MLP neurons of a small language model. Each row is named by its layer, matrix (gate and up: input weights) and neuron, and shows model dimensions 32-95. Each number is 50 + 15 x the weight over its row's rms, rounded and kept within 0 to 99. A neuron's up and down rows have the sign that makes its largest values positive.
After each neuron's rows, "fires on" lists the tokens most often at its 100 highest values on Wikipedia text that the model never trained on.

L3.gate854:41 38 50 53 53 45 58 59 65 60 57 36 72 58 39 54 30 71 54 49 52 51 57 47 64 33 33 44 78 53 61 29 50 30 43 44 36 83 63 55 56 73 38 27 41 75 40 62 80 29 68 41 35 51 70 26 57 46 44 52 34 58 29 35
L3.up854:76 51 50 29 51 62 54 57 81 62 31 92 38 59 40 84 50 67 34 72 51 39 53 45 59 44 53 46 81 38 67 58 31 67 22 39 42 56 79 51 52 57 39 56 59 59 58 62 47 45 69 38 25 76 71 31 46 24 30 84 53 39 43 15
fires on: ".", "_{", " $", " well", " come", " so"

L4.gate235:34 46 45 61 45 42 55 38 77 33 43 56 27 53 57 75 66 75 25 64 54 63 35 43 41 30 38 54 43 44 38 61 24 39 66 53 56 61 49 16 63 67 25 52 57 63 60 57 73 43 48 52 76 65 38 70 35 46 73 40 85 49 62 61
L4.up235:47 52 33 57 49 61 35 70 16 70 50 45 59 49 22 36 51 59 40 43 60 42 60 41 53 43 62 53 40 31 63 56 34 65 54 30 51 87 65 38 81 71 39 54 52 50 44 41 88 42 57 50 39 38 62 26 79 67 63 64 51 56 55 46
fires on: " S", " 28", " 30", " 31", " un", " 38"

L4.gate518:66 48 74 72 58 42 27 68 61 42 33 63 45 38 77 52 58 59 50 62 50 37 55 47 57 52 35 68 51 42 80 39 76 45 62 49 72 59 46 69 27 22 53 44 85 50 12 43 42 68 48 46 48 52 52 45 44 74 48 44 50 36 62 37
L4.up518:35 43 24 62 56 29 28 28 29 09 46 39 31 55 60 30 41 51 38 45 54 61 20 66 13 51 43 47 38 59 52 54 42 41 57 45 29 44 54 46 32 77 46 25 63 50 58 24 51 44 59 41 49 40 43 59 67 09 73 25 58 66 55 55
fires on: " |", " cm", " 18"

L3.gate996:43 36 62 50 38 27 48 55 40 62 69 39 52 41 09 42 43 59 39 64 37 36 68 36 41 29 41 30 55 78 52 62 69 37 34 32 39 22 34 74 51 43 56 68 43 55 43 57 65 50 71 33 66 69 44 54 61 77 66 36 60 39 37 29
L3.up996:35 65 45 40 65 63 61 48 45 66 46 34 49 12 19 57 35 60 46 37 42 42 55 34 42 24 66 64 50 52 55 57 69 46 52 21 63 51 34 45 54 40 40 87 50 69 43 28 74 85 64 40 46 28 78 65 84 81 40 31 29 53 46 39
fires on: " Z", "Z", "uz", " Zh", " Sey"

L3.gate894:44 61 25 49 77 84 45 56 46 55 28 28 43 64 19 06 62 49 30 49 48 36 67 45 24 68 82 70 38 67 57 37 48 66 35 46 55 54 52 56 41 82 58 59 38 50 71 42 51 73 63 20 62 44 48 43 09 61 60 51 54 61 44 41
L3.up894:40 48 48 53 38 50 28 45 34 69 23 40 57 59 34 37 51 46 37 70 39 21 41 67 35 43 96 39 79 65 50 45 45 59 57 22 68 53 44 67 41 49 25 60 60 70 45 27 64 48 82 38 61 34 61 56 61 53 46 54 42 42 65 21
fires on: " Z", " Al", " Win", "Z", "25", " al"

L4.gate1128:47 50 76 55 35 56 52 34 44 72 35 25 46 73 42 51 38 45 49 44 49 68 26 43 62 43 50 41 39 40 58 49 68 56 55 42 50 60 72 24 31 79 71 35 37 39 46 31 70 49 63 10 41 38 55 45 20 72 26 45 36 47 66 49
L4.up1128:44 43 34 66 16 78 80 41 73 71 48 53 51 31 36 44 20 40 50 52 48 28 94 56 51 52 55 57 78 54 68 57 45 66 55 34 45 51 41 33 46 60 56 36 52 51 33 70 68 35 76 23 36 42 56 32 43 55 38 70 64 55 61 28
fires on: ")", " and", "E", "L", "P", "1"

L4.gate57:46 68 53 24 47 67 52 33 40 53 66 39 28 65 42 67 45 47 66 64 76 34 16 48 30 71 66 40 40 41 63 58 43 54 44 69 54 50 39 35 70 42 42 24 29 78 48 52 23 30 56 35 52 43 68 40 47 47 64 57 44 66 45 63
L4.up57:41 42 53 34 42 41 35 69 55 62 54 63 38 66 69 67 15 44 49 26 45 62 52 84 70 67 34 47 44 39 47 52 67 58 55 68 64 59 51 55 47 54 60 34 44 31 50 36 53 51 46 31 32 18 49 41 60 39 79 32 72 61 19 40
fires on: " and", ",", " ;", " |", ";", "i"

L4.gate1025:58 50 14 63 50 44 53 79 56 52 40 57 40 39 40 68 43 54 18 81 46 50 48 59 63 58 59 53 53 35 35 48 52 14 45 23 49 52 48 33 20 76 68 25 56 62 63 57 31 62 69 48 56 81 64 49 75 75 61 40 67 38 78 54
L4.up1025:59 53 45 47 47 38 52 39 29 45 20 42 40 41 67 61 55 45 46 38 03 49 33 45 50 70 37 68 14 54 36 53 57 34 37 41 41 58 78 36 57 35 33 29 54 53 49 35 58 34 52 52 53 72 59 58 41 44 68 41 34 38 66 72
fires on: " |", " 8"

L4.gate1049:60 29 49 35 71 49 23 78 81 76 57 44 68 38 30 60 43 43 49 54 36 37 41 16 68 34 45 38 63 55 41 70 68 48 76 26 31 54 40 51 71 39 31 56 55 75 42 37 42 68 57 42 47 52 60 37 58 58 46 75 34 34 41 27
L4.up1049:50 69 77 39 34 60 70 67 65 63 35 60 55 57 17 83 44 70 52 62 24 41 78 16 39 38 47 40 54 88 45 57 66 51 53 49 24 71 70 37 66 39 53 55 23 52 41 34 48 50 47 43 41 36 61 61 42 45 39 60 58 44 43 32
fires on: " r", " R", " Th", " per", "Th"

L3.gate111:38 46 40 87 53 37 77 52 52 72 48 58 60 16 56 57 46 16 75 69 60 40 28 42 49 34 40 83 65 48 57 63 72 74 47 33 30 33 39 56 49 62 30 43 55 41 66 43 45 63 40 63 67 64 42 61 83 62 70 41 83 69 35 49
L3.up111:27 16 15 44 53 71 40 52 64 63 65 73 38 55 42 59 30 63 54 38 42 40 54 56 53 54 06 58 62 46 31 61 40 52 45 49 54 74 55 43 36 32 37 13 37 65 41 71 66 46 66 54 82 46 70 47 61 40 31 76 56 34 16 33
fires on: ";", " As", ":", "===", "\n"

L4.gate712:36 35 72 58 63 48 47 62 68 65 18 65 41 53 72 35 20 73 46 54 54 52 38 40 63 52 40 64 38 38 33 28 44 44 40 47 49 60 50 21 62 42 79 69 31 57 67 59 49 63 41 55 45 38 80 99 49 58 67 42 34 44 63 62
L4.up712:53 58 59 63 55 51 73 44 56 56 50 43 35 25 59 55 36 25 69 71 41 96 73 42 55 52 65 46 54 42 26 39 70 43 50 44 41 68 62 26 28 28 74 47 33 21 37 32 58 59 41 48 67 48 41 62 42 72 68 35 43 52 41 43
fires on: "\n", "th"

L3.gate740:47 51 86 38 57 60 52 64 43 70 78 69 50 63 47 64 43 51 34 58 15 55 43 77 68 45 14 43 31 64 52 69 65 48 58 41 34 76 56 56 40 58 39 48 52 49 62 40 60 74 48 34 36 36 27 39 72 59 67 54 53 40 40 68
L3.up740:25 54 41 48 47 41 53 43 53 66 62 50 56 55 50 48 29 32 48 43 32 58 49 49 62 56 42 50 58 79 48 44 64 60 56 58 51 43 61 37 41 15 38 42 51 47 25 35 55 52 65 59 43 32 56 36 81 57 58 28 67 69 53 39
fires on: ".", " ."

L3.gate489:70 57 47 71 58 73 69 34 63 44 45 54 40 77 54 44 48 65 45 31 57 34 46 76 31 45 34 51 49 52 60 78 32 34 39 12 56 43 57 24 42 49 35 37 27 56 59 65 79 60 54 29 60 34 37 58 37 59 23 63 40 47 39 59
L3.up489:85 41 23 43 48 38 85 40 43 49 51 55 61 51 35 51 44 50 53 77 46 46 20 47 48 51 66 62 59 59 18 27 38 54 24 45 51 56 40 42 51 69 45 64 46 35 50 70 55 46 22 47 16 55 25 40 51 30 57 39 45 53 63 52
fires on: " —", " DF", " MF", "w", " FW"

L3.gate1293:44 45 51 42 44 49 48 40 22 70 66 46 49 48 30 40 24 51 61 38 39 69 47 36 75 56 50 58 61 37 66 55 63 32 64 68 56 73 61 34 66 43 19 72 69 53 30 73 18 53 58 51 42 47 38 47 44 64 29 54 45 90 49 73
L3.up1293:27 48 29 48 68 61 47 25 31 49 57 54 60 43 22 48 43 67 44 61 47 58 44 55 54 49 57 71 38 61 38 62 80 77 61 50 22 63 52 38 36 49 60 39 60 35 60 31 43 75 52 69 29 52 72 64 60 64 48 36 46 98 71 38
fires on: " \"", " '", " sub", " up", "."

L3.gate491:54 59 44 31 53 55 49 55 51 43 63 43 67 28 38 33 38 48 42 52 66 55 43 00 48 64 36 27 34 72 64 39 34 43 48 56 78 37 55 46 69 58 52 56 49 44 60 53 34 69 31 49 58 62 57 67 32 49 23 62 70 67 60 56
L3.up491:57 41 39 48 35 64 46 33 58 57 60 44 43 36 55 38 71 51 55 37 53 69 47 57 46 34 28 76 75 66 30 37 53 46 70 32 78 42 48 76 47 64 41 78 56 40 36 54 32 56 43 68 53 26 63 19 80 53 58 23 54 48 72 70
fires on: " E", " S", " Da", " Sha", " F", " s"

L3.gate560:60 48 52 56 50 48 54 54 38 66 60 44 66 43 52 53 64 45 37 40 51 24 58 25 54 52 26 48 37 62 31 71 64 49 40 60 28 47 58 51 30 22 63 38 51 44 63 33 45 44 51 29 27 57 41 67 39 66 65 51 54 28 52 47
L3.up560:71 37 51 81 61 31 62 51 42 50 73 36 49 50 37 66 78 62 57 52 55 40 41 28 33 62 54 23 53 33 41 36 64 29 66 49 66 06 60 73 88 51 43 71 58 43 52 59 39 41 05 69 53 42 55 44 47 50 77 26 61 39 65 84
fires on: " S", " s"

L3.gate304:37 72 67 43 43 35 47 16 53 62 50 57 42 61 42 47 39 45 70 45 30 19 57 67 52 52 48 28 69 56 38 44 48 64 55 50 39 52 16 61 70 21 53 35 40 43 29 34 15 44 53 64 48 43 29 64 66 38 43 72 61 38 54 61
L3.up304:50 63 43 26 48 31 41 66 51 87 39 46 23 55 34 41 50 40 47 32 40 06 27 50 63 61 69 36 43 43 59 69 65 51 33 60 51 50 74 68 48 58 64 43 45 55 48 39 30 45 34 61 64 15 60 63 43 55 62 31 42 24 58 59
fires on: ",", "),", " ;", ";", "%),", " ·"

L3.gate1162:71 70 44 56 46 46 49 30 51 84 41 51 57 35 53 36 68 35 45 60 38 28 65 68 73 23 58 47 50 62 36 62 57 64 60 25 78 23 57 44 24 44 59 34 34 27 54 29 60 67 34 29 44 49 35 35 66 41 30 70 43 51 48 51
L3.up1162:43 39 15 58 46 63 59 66 34 43 54 50 46 51 63 65 49 59 37 32 64 72 60 29 51 67 38 36 53 51 28 20 55 48 63 72 57 55 45 46 55 89 47 50 40 75 48 61 70 67 67 64 66 45 36 64 69 47 60 53 53 46 42 31
fires on: ":", " D", "op"

L4.gate648:25 32 52 65 43 41 59 53 58 67 65 60 67 54 57 36 02 64 63 56 69 39 61 68 62 59 40 57 62 38 53 41 49 29 62 65 41 52 23 57 47 63 55 57 41 79 35 39 69 36 53 65 48 57 29 31 53 60 36 58 62 71 53 45
L4.up648:37 70 50 69 41 65 55 64 64 44 69 68 76 36 60 43 60 41 46 56 53 47 27 37 35 49 43 45 57 28 34 41 43 39 71 43 61 32 48 61 60 73 45 48 46 54 76 46 46 43 48 48 40 59 79 46 55 24 41 71 55 47 33 60
fires on: ".", " outside"

L3.gate582:22 28 39 59 70 61 68 45 60 54 52 57 47 46 35 54 48 76 43 36 62 45 31 41 34 50 67 56 50 48 37 50 59 42 31 52 55 64 37 19 39 45 31 40 19 37 64 69 45 36 85 55 51 40 44 39 56 82 36 79 40 53 44 59
L3.up582:50 41 70 57 39 48 67 62 73 38 73 45 58 52 49 71 31 37 30 57 70 36 47 59 53 25 61 52 70 50 72 35 47 55 60 43 47 24 08 51 48 57 35 33 45 44 38 55 33 39 48 31 42 46 68 34 64 59 31 74 46 59 57 57
fires on: " a", " and", " \"", "E", " of", " well"

L4.gate347:26 58 35 56 42 38 36 66 26 72 54 40 60 63 90 20 61 45 62 27 36 29 50 35 57 45 23 42 64 31 31 45 54 49 63 40 84 57 55 61 51 12 90 26 35 39 42 39 58 61 49 63 74 55 33 25 50 37 36 50 44 49 75 39
L4.up347:18 55 24 55 56 40 53 86 12 53 52 29 55 41 77 64 61 40 70 45 41 62 46 59 57 51 08 58 56 62 64 69 63 33 41 24 40 68 37 52 68 46 62 60 73 60 20 18 42 56 28 43 38 56 48 60 57 38 60 34 45 29 46 20
fires on: "-", "th", "nd", "st", " |", ";"